{"attn_scale": 0.125, "init_std_o": 0.0437, "beta1": 0.95}
MLP neurons of a small language model. Each row is named by its layer, matrix (gate and up: input weights) and neuron, and shows model dimensions 48-175. Each number is 128 + 24 x the weight over its row's rms, rounded and kept within 0 to 255. Numbers have three digits each. A neuron's up and down rows have the sign that makes its largest values positive.
After each neuron's rows, "fires on" lists the tokens most often at its 100 highest values on Wikipedia text that the model never trained on.

L9.gate196:117150144132158150089104124141084163130128121125097117154119124117069133149112125134090129139110137102124124118097117145158152141144108130129121137122132144155108054161126107177114123105166145093112141140122137148099116129123128118109153123105101158118105122124097075151108141133146137119121144190120136146124109163124139140146082087133082151127115080170147139091096140110178077147126
L9.up196:099090097106167114114156113103069127154114134134116114121078128091104106108119153126138135121115131106084136154107137115085119141185117119101149081097125134130166081113146164139161105143115128116142172148126121096117123094145154127146080115110125138094113127145108112112130155125136116105118069139131098129141106135133118146103103128143154129168111141138153168155096159162146130151159
fires on: " in", "in", " of", " Bal"

L3.gate166:108127123159128085094126143120092133140149155143134208158133148135117177114084110141161164152136137150136131167107128130088112111135178121161123097149128128091138090138096135093113135141134104102159156168116111128104127164104149142107120106122123161107108166100117130110120104143109063120164134127129068140108104123122163129168119176166115144144112162132116129150135123138143117135129
L3.up166:132156108113154116117149154098111114155124159139163148172126075128130163121095122130131106118145178118124132136098159171162106096139151153109159129161138127158120099119131121113112126143124112106118130117138113090140141102157130093118131111123150152156113075107098144083104127129134134102178163142150119121091123144157101133170153137162149182119141103154053130103142103134132106111128
fires on: "s", " schools", " communities", " units", " songs"

L8.gate226:136131143107122131104154094129093108156076119117121149086119162114084086087149160126127140123126119158142115149123107110158184107138130171089132097097144135128094120153159137103136129157128109144112142135102105177119162155113101099118161143111104155134120149156165152117082121129119147132105149144127094113138154085119119112105104123140156144126171103135145106130117112146118145117145
L8.up226:168115140150140090157169103136133113095111100123131177158135145112135117131095110116111121158105152152140100146147145099158089123139109095139129080121140154139131114184135144099155146132124099101089153081171158126110129132155107131166174128134110140087115114103143089091108122114121112099103135135119114121144133147091099159156165098134132138158106104146149146121130101134176125151127
fires on: ",", " When", ".", "|", "s"

L4.gate700:160156095138127145165116066150126143146130121187058133108192072130148154109124094156108131118140125166164111135141123124125112135156093154135133143155132109168114130106113098138078132109106111149160149140126178131143106173134119133105138098130115103137149148133137133130136139119157128132106125092143148135178125138116130154121125135155086188115071128168108117125144097137162095173118
L4.up700:170126092087093117144115110160156154142132149137105113077162092141102118115152127158157094098128109166142139139095117158129086157127084128106144087144149097117131160116107061108139171149139119155151156117119138173134098139137176119129159126085104115153182123144118100087144157105114165161124101109134079135129148118088117156149132129163119139126129127130168126107152121115126113127117
fires on: "ed", " years", "s", "a", "bow", ";"

L4.gate593:126153143152091100143141135143097111174082123113143141133123091085132105132116130175114126171147111125142143153101129115155118137140118119099149109150140085092114108103127093138153132109127117127123095130143121144126147133133134109135134150159118096136127111111114151121105121152123130088106118130092116107128135140112110109105143171114098148130143107106118113146131115109082158108087
L4.up593:182150083103143111181136141152106155144167155173156102125125164122109094144141133100168157132128113113126120153143135120135118087126136110099116103132106150128159101125159157138144186115123125113144102090122137113131171154082111100140117124140144133151161087140121110162113153162138145140089128140135113166133117104143136131133100143127083125122108108138128155118127110102123128140155
fires on: ",", " friends"

L6.gate622:125175081130122121154161154098127178148085098129117171144119119128100146095116122120178131137102172129118163115159133109109114141143152148110110097145130110140111094132139166098118122108140088103145169139118136147150096135108115114127153077126118158129129117150118108149140112096092154107106124149108095150120123136113155128130133172180162134111127113137176120132106126156161153127149
L6.up622:075104119128150111127090120103148153182129139102134143155153134126155129134154131133152106102122101095106124109156127126165126100124137119110147110081161167109084131111130114110136134119123158106130117104154067088148124166104118128177115144101140161142103110124120127138117116144154114092104139132138125147079128120092092117130135139136147165149146092139086124124113117142126078118125
fires on: "s"

L2.gate158:148130114150132142106128126139129098134108128097110109121136099121102124140143125115121122163161107155107098164138135165184163109163134115109172116147099151114105124151097132134133122144161154050109106134195135125165088145143171133137130121129169128157105095111124118140108141122114126135117141109099132138149108121095139142077147135102143121149097109119075130142163106089099114124134
L2.up158:120120137132125136087101140088096135150158108110103183090114072119115130101141100071100164156147081156118108107136139141192155109189119133135153126146111097124123149153103097139144120140151149067084150080154140121140105149104152111091136125151144140136131092120113128129154150110088136100109138083148107103138121136116135137118118105114124142155127157149099132136142149131131117132146
fires on: "th", "the", "but"

L6.gate448:130149115098097130126162116108182110113072114141132118150143137114179134115085141140193127144132123150096117099062114114120103110109109154160150124152140124149150128183113090106126148143200107156144141175090130143121159131113142109117117159123109140095098126118129117105137126102143137141122085119141138134155157155110137121149117124155134148141080159174109107185126115159140106094109
L6.up448:113136126121148149171136147145121147089111098182095114072187151101065133120132122148102151154163109151114133073163164113104126121154161145094148116142111115146166126115137114111160132140133144136111102117109172124156121138151130096114165115130135070107146086132138139095117158140161128158100127145130141147093161141117122120145145120135132152085137117124106126158122142149083148123086
fires on: " and", ",", " school", " or"

L3.gate475:160143145124121131115105097140091139132104119175150161083167164156098109113098154118137119113171157138136130158123169108144121118089097103107122138119123142135150114103116110124161161127124095129113134113130103138093178129119153151075134137127155111118199143120102133124121137149125138103092129138090132141107108122150069111140127131155138161088110112131134154124099115126106153176096
L3.up475:099154120170107135149151131113119130130140104135148117138109147159131117087100113103088126118113121142128142120101111133149118169123112143136096120111125151147106123156151114179159097110125143127149120111170146097089124139133139120095160117155147123111120138144131146146189154114084109124168126131156114072119124139100131145155135151144115147119125149162123148102158140148153163128165
fires on: " ex", "Ex", "ex", "re", " Ex", "ta"

L9.gate148:128140129109098112113081150142141104137116138142165152145110131144151173147129126149121114074118145122122084139132137134124099096107080172151152140097147111135117127147126120159126120145106140101160127129106097131102109130159152114134105150081090105133135139144133118171161089134122066173136101140094099150140126110121105150124127173124110115139147105149146121161123076123116174118122
L9.up148:110137125122124101120093111136167128126105141116127127159117105120139115152138115094119124100129144128139157134080157204128097120115109142147162145054113140111085131136124104122169132140198138162157108170074151092123125128127074143152107057114117138142103145116103159112204146105148125143149113166136150157120131122153141119129120129139127063102145143087138142102140151113090132113089
fires on: "s", "4", "r", "5", "dic", "6"

L8.gate584:095179114104066124119075154136122136146133119119146093131097144143141135191143137063129141119142131111131139152139150106124149118154114158099153151180122136150131125133136152144152127125087100139120103067105161082112121159096144140169159121079114139156114104114124095111159094116120104127136119141116110125172118147141155084116181149118179128157131116130099105131174116137142140138157
L8.up584:106158099115124130152126121103172091145121148125155131137152089182121124166137101107129148124116136126117118085124149086109180097141145106114116175112095084107107119136108095162077108112103189165128111080104127148173112140136098123141111113101141122082128105158123119121186139094088134132162116132155105139113111115124149083099153156122173103111154150106100126137114125133119155117119
fires on: "9", "0", "8", "6", "5", "1"

L6.gate149:136142122154082125165113133117112093146124108149145156123127186099152142115126139097085115159133125133116095127127127126140111083155149143112153126135123166111069119140087141126097132128106074105117155159137135158134148156140082102126118147102130138205136076109136128122089128074082144131153180165126121124126176133142137125143122171153121131132150137099110134151066150149136127139148
L6.up149:088141075136141111131132132147128147192121155118106117137116144150110138137134135112131092162122138128156141113127120115109156146160126125131134159155168131122160092093145118134106135097115144091153124069164143131178109152122152117156112127136148156129101125126102156108112145113120109111116095140155118117166120107081114133162135117175142115168126146130103167124169118140154114172170
fires on: "s", "men", " students", "ers", " women", " children"

L4.gate3:131117136122129143118169072121141142179150156140100153136134124117151152099098098124110154108124105136131162139107089123100114136093115130152080141128140131116133101136093128106121147194170139162113117162120110104142186161130136113145148111115104125125149124102135156125123141126122110117129097123135127105109138122110124143160113112110103160086113123142135094105130138122138119152144
L4.up3:143192156110111137114105074083168157090114082130119124108150168153149147115117087141146102117138115113148146115138084099137137121116123141146124107102141151119122161148114131164109127101160112142158098130121152116104123153158106136097121114117094189166131084106134129132113134099140105111136130142112152137124121122100102158135133148172075146098130146132114116115146141154128114157124
fires on: " |", ",", " of", ";", " as"

L8.gate676:126146129125156115097107137109145117141107128133104122157116135147132137107145141135117123136149094174141140092179134144104139133129118175121156151111158108133109113116150116111121151098100137147153170139119089132111165120151158191105138073099133149059105140114123130111122159108146119123120090133112149109128142147121149101112102128110103107125129152163115109159112119126142092143133
L8.up676:119153097139105093129123154136094148117150117147115109121170136086144134133132105164116106130112126112132158123113126089131105142115105123150139163081138118127128135152135106088179174159143155111125135108121105121129127098109134147091129086111139133130108189098114112134082129122127145130149078170092146146092130146125123157093127153124117101146118103107147184170167095131125172106102
fires on: " U", " and", "vo", "ul"

L12.gate389:134155121129102132160153139150109168142134117129139095122149120135147104172105175131176136151132080108133151142150121096125125143170111118111162102121190159155162128095124149111142149135152123162144115146115102147130124168095142130122151170121112117138136120110089098187151166133102135134140124106158148164134113105057125152129160112141115133167152102114132160154150161130100122176092
L12.up389:142175173152116103137105079131109122089102125122132126164085136112138139157180128127099122147043109165102136122155141153100153103110152111156151138137180140115147089121156145173143113122130094133154139132129117103087114136134141130113111128137184137133112109100147097122116156120124127126144111172135134140112156103123122137088123067141152089144164149113111101128135175142137093101113
fires on: "6", "5", "8", "7", "0", "3"

L9.gate759:119122092105137159159131176131158099156067113107152082170177106124112089117056153154109115146104110100121122154104139119160108136132161112144144110126141142104188150119145101151156152143098115117102109106136147122122121157115141097150146152143154124112102102152133154113089141149127126104135124120134093121099130118070146114087117093112093128167102093076126128148133121166114120151103
L9.up759:137119114098110143139175118145172150167131138123175150127142133130161126102098132132131142144129147109100105141129128128080125183137127158150066129092115113182115099125130125128102127142121127135123139156141141121100160120125124135129126124129097158125143164113127115122135117105123143112082111098139133118141137105100167095132123140147105177125131104074137109149131111109134080154104
fires on: " of", ";", " |"

L4.gate433:135129107093108098099166090155071138124162123143127135140119144120122149162109085117119109123152157091108133172126117097122137141123142151131122101152142107116118142156151113151098157185112157110157139163161085112078165166142122109126103075115096147126122116124141091132159139143144094121136114105152152159151125137156128122118085119130101158119098103118105146118087162136110153165090
L4.up433:165138122075102146133143091140092189102116134132128135121113088140148141154116100153162172106101116114113155169154123121158087155109097123128169106145069100126121123110147148139087164121150144137115101129131123082169148118147115119116170136116144159132113112111144123114115165147138105142172133164117145113101116138119128143119084128142117172142093076137102094112136103129124171116115
fires on: "4", " |", "2", ";", "|", "8"

L9.gate676:158137113103152182162149145126145130121086091155140114171210131090125096157120123169120099159079092126086159122094113152121118140157144136070126145102161120065136118129095128123119104121175129127127138093122112130099092101109139174105159140128163087113130134132137121089152099127126138133120144119111153138090092091139115160105131116133112090095135136131122158139056183153160162163123
L9.up676:127115131140093124110146126099123121117138123165100136111129086075137122108153104146121106120113147141122115147128121111147135134161072143158108116152115122183119134099110140095130138127165128091113123125122097110139131115136073142154087121133125105115093172135101120105128137102157165108114136139145114146145141111122159099117170103095152101134126108141107136141132112134162149183053
fires on: " of", " in"

L12.gate770:130126114121118116121146146143121103112084111115094127129118110122111110127075173114158119136157110132144152155155133143114124161103110159101138117161137120172106162140100116143123174099112134133144074157109149111110100107137111120147142127123175120133106122136159144169118156080110141115150121132164126123144139167149115134111097140107102150091106134124117123086139111145132142151152
L12.up770:118179098144142108103147156096108089128132108107152112091152115128091132162122162146105146157126126135133164109136110068151110111158175104150118140120143125126131126154133101105090117126138081143073120115076131151094121166116128146114140135156145136100123109162117151157140117148161128137144102133118091105099166110154101166150111141143119158123143133100092130139131121163166125112099
fires on: " "

L5.gate825:110147151108116106068091099100113124134149094133141100102151140138131133089094133127128144173119144150120131101104103129124144147113123163109122135171164135132112119138152105150158095135144158174163191124139125153133088112094168136147098133128126126133144133127130105142096116182145154164136102128118120151142085153097104131141166079137136135122110135132091153153136123113142132145100
L5.up825:122130104111155154145074164119149139124164119124149107101152152133141139154079135157075150170100128123117124138149153152121146151111133137133154110126151142149089123141137093150122110146129131124113162184118127140142128166126131141117177151193116098118162090151126143120110144165112126135137134144110101166145114092061112091091115094128127150101128125105104123154122160088161132143116
fires on: " m", " Do", " Mu", " con", " Di"

L3.gate738:130133155121105147174086115139133102114123123134134121185146104145112134130120119158130108152114100141108124159095101114140155148128132121150142119096182103099089125114147129150147086150161124168151136095133154116129134160197112154158089142118180143128102109164116096116074130131120140183101114128155123133122143105073090141131143107152149099170148145081112151135138123145137080105198
L3.up738:109143121149104159129084134114139107092116163103176134144168116146129099099123135150146117114116106118115102160125080142130159143101116132132149124105193138117122094177127111158139148173168161138125158104111115149141118157159123147163104147124151115115097140134132087153112146113094120124123114102168149125157168096088105145111134132134145141153139158075123130125116093135117055145179
fires on: "s", " A", " vocals", " Republican", "'"

L8.gate762:142160105092120149117109101158168153084098145145116138138140128162109166130098150146118103108118117136126137098158138144120128114126133154067159133113154141112138104163145124137144139140086133140120135152134152135106155140108172106139154147126162155109116107144176152097111132081160104134081138136124137134123140100178127170123149123136097154135153099098107118138128146119090117153171
L8.up762:117152147187142158122094108131087125144152114109117117136131133123115168159144152134101125145120120126164160170097146128122087131152124133164146092135159128162136125157076088121101131116105127151086098074121151143122076158089143141112120130140155087160090185085126121126129125117145160165123154104076112157091123134107082133117137129117117119113139089097091162145152093111113103130121
fires on: " \"", "'", " this", " ", " [", "ing"

L5.gate824:131078131129146139140113083133129161151131116139144114105130121152126126129108121147141126125128125101077109130130064092124109128100139143153153132151076093117150131138098107140146132121151161116113115158169112119096131130114115114099134155165120172115133117109180093102132091113083095136120192116115144081095136149130086102162109137135140134132106155132165137107157163149157134103151
L5.up824:125109127124135153153119150084138096146139121121115112111175167145105097074121119106139115130101125124133125095100128148111128090147167135117098094134135142087147110149127118148155151135127141146160110108144104108147129126132159120102168161127070084119140109158132149125114146123156131114102134150140153135168159110118115142135100111128170112128137153123138137126177167133105132109074
fires on: " |", ",", " and", " or", "or", "ni"

L4.gate76:166153182157109170104114127114115104156148119159125110138135109094121101144114125149102118153164156095148137102143108107161126109051113122141090168118091136129087113141136167122084148119111119112131102094134126085101117183158142136165122142124120118089141091120119078115142153189153136117132134185110157162145114133129097118149123173114114116137154124156120186146119149093166118130115
L4.up76:130135148103115109153132140126086138143148093157121074137168194115167131102133153158143152136168151113112155156109143162150117097091140106136100138163097123111122089170161128140075114108165090125142142160081132112159140171129103141129123162088126154151154090089150081121148137143127127140090147120085103160163097150132110152122145171117107123179143091090127167140132084094119190171141
fires on: ",", "s", " as", ":", "probably", " of"

L9.gate614:103135138117077161140104114127127147158120102130088164110147136125107125122110151166134177105152155140157125130123119107120112123170101122131125115155099124132163127128115096126079118128160131110124127111131144098163112127104162155101082124114139138182120101127108131135150165149048118120110128171081182118118119107133145129100162152093129148128142125119136145114123128127102120162134
L9.up614:105131101119153140141094129136104117121130117134130092105146157122120157106134148113176129140074105138082097131124143125110187157110118174144136131105143118132142126147100060103111146146136110185134131094141163113115111094133083116153125140124114130089113105119181144132157112144135125168123129093139111134186133110140121101125073139159140121122149126136118128136081186117150123180143
fires on: ",", " =", " ", " together", "y"

L9.gate156:116099161134113086141120078123129103141112114125107179117095148092070101134181132135123130152094136171105137142113114148159173104105144133101095135126137138114146113123140096101147098106131096099126116137093156109106146116150105092137152082139129178097126125106160110131110116137154145152132103100123099133129092098118080119118129139098090118126150132110142142173101125125123139131087
L9.up156:168135141143140127201104164146157162121113139166137129086136107154123172135105156120133121109156096135141113068096145106096094113117133147105134140102114059136134170098125115135096126169128151140161112097118156091116116130114118139115126115127116142131086126105127139162120171116148128119175091122156105115106105120131125162119147143167222137124152162122163120100121161124142134123140
fires on: " of", " to", " for", "\"", " released", " the"

L12.gate613:109111136131126131143129127114144124130083119118131130101126113194128111097101112125089141125171137139101155132151136112124135087122110129128089126088129146125164128117123145164105182095171149142113145107115128141123145148144122151102137178148139168112126139162129131163103176124086172124126093102128124118138082148148111126149100122129134139150122134136102187125105165104150142124088
L12.up613:120134123127136127108121195148123153118123125108128169156102150114160130124140123082164109108153121109101168126111153114132147131128120095131101145104172156080128113117115131161134116109113167114122103116147096095111145135109141105188165149108144144182090072102086133120097157129152120156144120185130109144136131093170088107153078156119109158101152173148162101143140135129141123157124
fires on: " G", " F", " B", " T", "L", "G"

L8.gate623:114118121141119126139125138145138121136155139157107163117152116158141123129101110108107110091157166120152161132128158140119126083185157102117116107130149136125119100107137141174194071152133119140161164120091146123144140131120115151134151139103095123144121162147120136127133108123141129109125122081138144141148157103104163167156111148161094117096131160124140167141118137122058131145108
L8.up623:089139104144110088117150147140127135105132129134130131123147114119125125129169111146121092116124130162149117100110131132133132117098139122096164076122129101128141134141141150095133191140178131115129113129116127178139127183142085131141085136168077134117096119104094154109103148106126156141120144102137134135149155118115098134142129097141130161111134139121144146128112111166125116100102
fires on: "s", "ed", "ing", " police", " arrested", "lain"

L5.gate284:133137113111131103149143083134132112090109121097157138123113127131115126117140155107164113115115128141106162125140114126160141124122129121155102053131136139117113069146186107129110188100148107144133119115130144136102158095123082139118146115184109125143135058109125109153108132102145102131109130172159115111157129119119104136165123119117158124165115170120110129156154154157158145139131
L5.up284:140114178135119131176127132121072109109098168102136151098114140124124117120121186100185101116107139147066152145156135118141119117092108127084120114138142106119156152153174096127143118150124099176132118146116138159104142116139131136094157105139115161107108125110097131176107173126106144145115119189155134074123096131114128154081156154132097128148116130088125116095125145128137131109114
fires on: " |", " X", " Sch", " P", ";"

L3.gate455:094136143128160131123165110171111128126124134077159116156126123125139130120112096145125086107145103135102102107128133115130105070175126140100158164105099112130148149152171100091118102175128093126135136178100122156162149121200158123184152136185163136112156095133110092138142124157125113142139141123145134147103100131161131106091090131129083123161176121125078155115133139153098115127121
L3.up455:141102115086192164132140081100136120120113151164115096090169132136128184120107168161145118182143130134125125141136084110133132167099137117148109125148106119105058095138131108142135109112127128137133147116153125112135149141134138150089123143142147110148084166115107135121116147138110115121150127145103121101127114134143119158170123165118156159162089131079118132147138131112142158164106
fires on: " Ka", " Sam", "Nikola", " Paul", " Mari", " Kam"

L12.gate676:138138126159119128127126142115112147137139112141116115148160130119114105127143145140118120126168113148135144170142154183126149146175089191131137114136105131195078131178167086167096136126173131149108152126115159083134153123142161136088114111148172135136128124143109133178126150134139128113139116109099109110172084118156123131080153102139114150142135158120128080126135135110183106190154
L12.up676:129098133114112112109128106131119054160096109108142097150174148123125110085082141119112129130119140123130103141146125122093150117114105110146096105135110098137090105182160098090132126093076130136131143129146190140117139116109116131127119138127102124129096127154162139132135107134133149084104121161113153112123119095110150116106132112152133173102116107112087163082118165097164087177150
fires on: " |", ",", " ", " in", ".", "|"

L9.gate362:108099101120145159115132113149122107135110127148149137152112122090156156126105152104121157123166125106128170123086142157138079097103114163137127083075129162151131135082173141147118111085134095175091125164128103171113121130137115128137151142105121162096126140148118128127143120115115095116116127115120095109122124130121121124138114153096116111123150094094100084140129124145088145161150
L9.up362:150138123156131157125172131116083135144147080150144138156106114105099105177119163125109187149156123126125147108123127126127113129154174125149121155093120167167176110132101124118135126127179104138129133165094158141156150143113120116152112140145129076132104129144117121155106140088129141141147120133093120123185117114135123122077133156113154135135117174121094143121104142124132164125076
fires on: "6", "0", "5", "3", "7", " "

L2.gate174:155098141094098150145089139135098125094119126137111159105163099145132142121112117142132099086125114152150142134164108166096122125168116106133126082123100172144125156111145128164143136138143112117093105150166156137176122152116119158166107132118140137086139124097081146137073072095116103134108117140158150090132094107153117123154087122103113110070129144128127142125086160135136158139146
L2.up174:112164121130107093157130102126098151106111110126115091168071148124140146138138133116101103111112155132072158116125108160144113128153113131152101083116135144135155159142134105211132160119172131117123104148127145113132113122124100131156118106143119142144143128142099130148078130099111113159075123153096123133142138095145130135123141146099101108148127147112140199148113150146127145130084
fires on: "e"

L4.gate425:162110148085130085162113087105148169109145101158093121158101124116163171134180148113160131157134096088122135136145110112139209096134098160146118147164119108156148174091096128119134093077174089117145073102161135073143137134088151118133132145150112118118124178108106127128096122155119106122137115151117096104106132107145160127139148153114120145152140131099114132142146111141118149123072
L4.up425:104134116130116105111130143140113134080119137084145111092188142144145159118118118141109115151184155148148137150096152136143148093161157144103096118134107163130122180142126134096148093189186164120196120140130119135105124147128141144154156121140108142180118128102151102145150112152128144111160127135159131112165152127117122142112172159160141147166127122113150120104130135120132091082108
fires on: " has", " have", "iz"

L4.gate35:098112124139128105125124102110137174088147126145094124102146117141101137130138125130132096158130148147137112095127107165166124096138128162135176109108114136101125115098132103113181072142132116111090167122110132140104112144109133148105109121192154113153106138158096113122135141151122082115149095114099186145102127130153131129152119135120151104119159108125121122118177129090095099143123
L4.up35:098166134140123119118167186096122061114117119102124136134135126163148125134135108128135113136132118122147092138189092122121114130159149131148118152134122089135109125129149187130084134101143148163140147064125131127071115143165190119168160138080079130105147114143149137161135160132163152153142144113140140137125098159126098122115131129105122127171123124109143175176136109127119114136162
fires on: "0", "2", "8", " October"

L4.gate84:065123137098154125165100128157106129166126105167152151156158169117136143190157083137169104095119103164076129140135158157132056163127122182134111156098119102131116130155117090110134152136155142116153132123094117123134132183094109152133154137128143134121113131151104119171162156127145143114155101106128099153123113121116120149129135163145175131139160146115114124122118132140100138151121
L4.up84:174148119189142116095094165149092110110142085117111153133127147112071124085170125175131124125110126166156151167138144132104126101095114133140091133121165131131134126119161127069130147155125119117144109111103166131073125124066135089123115124139153151112141133163121095118130126130142124105145104122129130105141134157104158136096097103155127165118133129152095122154164149103146116168134
fires on: "3", "4", "2", "5", "1", "or"

L3.gate375:126179099133133129108137122160127165120151102126134149159159150123080124122107099150156131118107143120147103088164112151129153161109149120114166146155140160150153125082126108142115147156146145132076147110125098125102101171152113118142124087093112098141166113112126122151128175078108136133087115130144095096140126116127102170129116103135122126155156152126142145101108108130158146085148
L3.up375:147141172127120136185198140146101159120130152157125133171090154134112142148150125116146106148051153149147097106147112137116130108120124139165128120132124143143099101094134158099105137140113106090144163142137139135153120091129143122112106093117135107098129118115169116046163128122115128137168116116120129172125153166120142132111132119139148141174121117113163115126179110135140150091112
fires on: "8", "6", "9", "7"

L5.gate586:140143140121138117112138101117116122144161129137164120125126108166130163128093139107138124096140115093147140173153145091121112112159124165094100084104159142103139133128116127164150093155117139130184151124132121175135125139111125110108151106134155142137112096103105103115107129129106142124143177130117080093121104125122154102115117100150144110090118113133134137136075090114164175130130
L5.up586:127146141145123128146157126113130120140111175162138111149166141128092129094081123148118086116149103122134115134145129112128132146150133115090112115132120122168129140112137117171114146108095154077137095130108095159114130149125140177082143090138169108112123100109123085135094102057154137137113132141165109092107143137144103113144133141171142144127069135160157140103131120136181194140167
fires on: " re", " ex", " inter", "s", " Inter", "re"

L12.gate657:147122173134100133167143100126147066124134145107127114159149128139107129136115155105146121131153164165118117126108118151130127141122123122119139146138089130138142126134139121121102155119117143117149145166132097111138111143137151131109156083158144169130139133171126097119095147123128151145110152114167139143117119121071120124149124103108157140125128173105126141151162131090159168073125
L12.up657:095120117139109153109150069133123122138120101101127160100198135135117143137114156105156115113120129143102144145140099117104101131081122154132142128101136100157100115125147100139095108142162107145108117098120134125142146112126151100114120170104153135128127084106100130152126122154118123112133126132079155124176121124123115125102167183137117111141127144124141074142200143113119143136152
fires on: " (", " |", " to", ";", "×"

L12.gate567:132112129120110112134087091069126154106142140133124164141154117115150099170144113142142110167151126135100115161100115141136137158157138153133135153152114115103128142083136126107145114134157118143145082131092167138116139123114159130121133132125113145124115066083117162111171121160081138134154098141155104133105118148165155158127133147088136158155101085148138114137102124131140136149152
L12.up567:134123136100135096146164132151143103162126093162135141124147113173160149113141136100160080161117137148146130106180157121120114123151109136124108131105139088140150145107120119118162093134159144116131115151158090114132096176104109151118154129111103146089137119113079089152114136168150110103132127137124143119127160138149107158125121185123151133121123098098101106110112141152136177093148
fires on: " for", " re", " of", " after", "com", " For"

L8.gate650:156139105105102152137103116109136116101082133104121158119078087135128120147118111177102114119115100113141150146127124117125124136158115095144182125144191105148093138101130132081147146123124182168095160108138099134129083143156103150148161145151163174100092165102146083119164131118111184143125142125134123153124096090118166136158105128090132089132129126134131073102128164167131127154155
L8.up650:119093150119128145095142127147147129166106154125169111099126124120136080134153165176117126132129112088142095131118124099143137142152065107125100126147123124163102137134110165138152146098135184154113138119141149074123137179137115152127130159103155164147105148085067089072154130143133099132102112126121155145116119093160166136104133100099145110113123091101134118177158114137109121157141
fires on: " of", " to", " at", " near", " between", " in"

L4.gate267:152109162143145125137143133172109124093151123117133130118138108129160106126162125117101117181137120117134123127140139123171090129090090169140135158144119144155094117112132133144104140087145141101118138136121147121136118163157143131140128176154101134090093139155126158122145142157118152103161110140079143128109126152119108167100115140110102156128159112176160144163121133130151169076150
L4.up267:123170156102100141144111134141122152103153121134150086077114128130104142165105132116134137132137100177100185115129095141134153098138163137088108089128146120092121114127130139117166159097140118154094126069112131110135120126096093104179129109095142134154095121093141125125155143123141098145119151145149095136123095137138148109116177136140146128157132108126116157053087151099152150146106
fires on: ","

L8.gate431:114143103070086129128120110137133108139114113157097081126142125143131110141140178105113093121110159093164112172162124119101140124149102156128156171125151149129063083107130125125166139156122128159116094130134111113127137108112118091148140108127118146120121112114132065099130124105092112131188152087146143124170148119112158118143109131163162150115148137098086182163095116168153115151129
L8.up431:166111099119150110107161087078120119096094154143093145112111157139118158102087158106119152130136127145110130113166069137124122151142170138147079163118121138123134088110089093104137178158135148140162137124089127117110146078099120125111105104111111145130100132125146159135213120097114146127108094114110153158140066133110131138084142094109131084122128114159153133126144147132167109111108
fires on: "0", "1", "9", "8", "6", "7"

L2.gate243:123181074136097099108134124135096116121134158115132127123150176129152128129083128156097106134106122100145085087153130139104136114161113169180128130149153163121156114091102093157174094142115139086101111136073133110161158149141092090151129102108159138122141116139109119143096141170087148158116128110083125137165169128140104130091143102106123104069123100110174139133075148115116142147131
L2.up243:099147119133059127137142121128098152118145147143121113097139160140168179127088087099127108122111151119145113130149133152124131122171151141191136106113124155111141112085150123165202115133123137078084142139101149108111136131104121136154171074097154114159123111113093121134080149145150148165150120121119124106182152162153108130139134131100098121092099106094135151122089119088111134137148
fires on: "'", "a", "e", " of", " highlight"

L5.gate647:120146092124122140137102120109123136143110103178105113135126154130141145118163149114108120136131119141137118104124178156136102199155131159096136154136112144112106137141162102147163112096108157125100113090151085126144141107147145119081112128107127169084121148095114107084115127143112211144105137146123145111116128112074153155089129159150147164151110090108112171113089122168158136088170
L5.up647:122100128125148116123107135103156123133158127118103135116120126106088137120141168126144124153129136123128131172153112131092135076110144105177082114132134162125122085160098124149096118166096098155175144172126154140148133106123135116143121137129142135125131152122123104123161127113104123137181089117124125128113116134108138148122095152096106161141120138163093118151139122132138128097110
fires on: "===", "0", " during", "1", "===="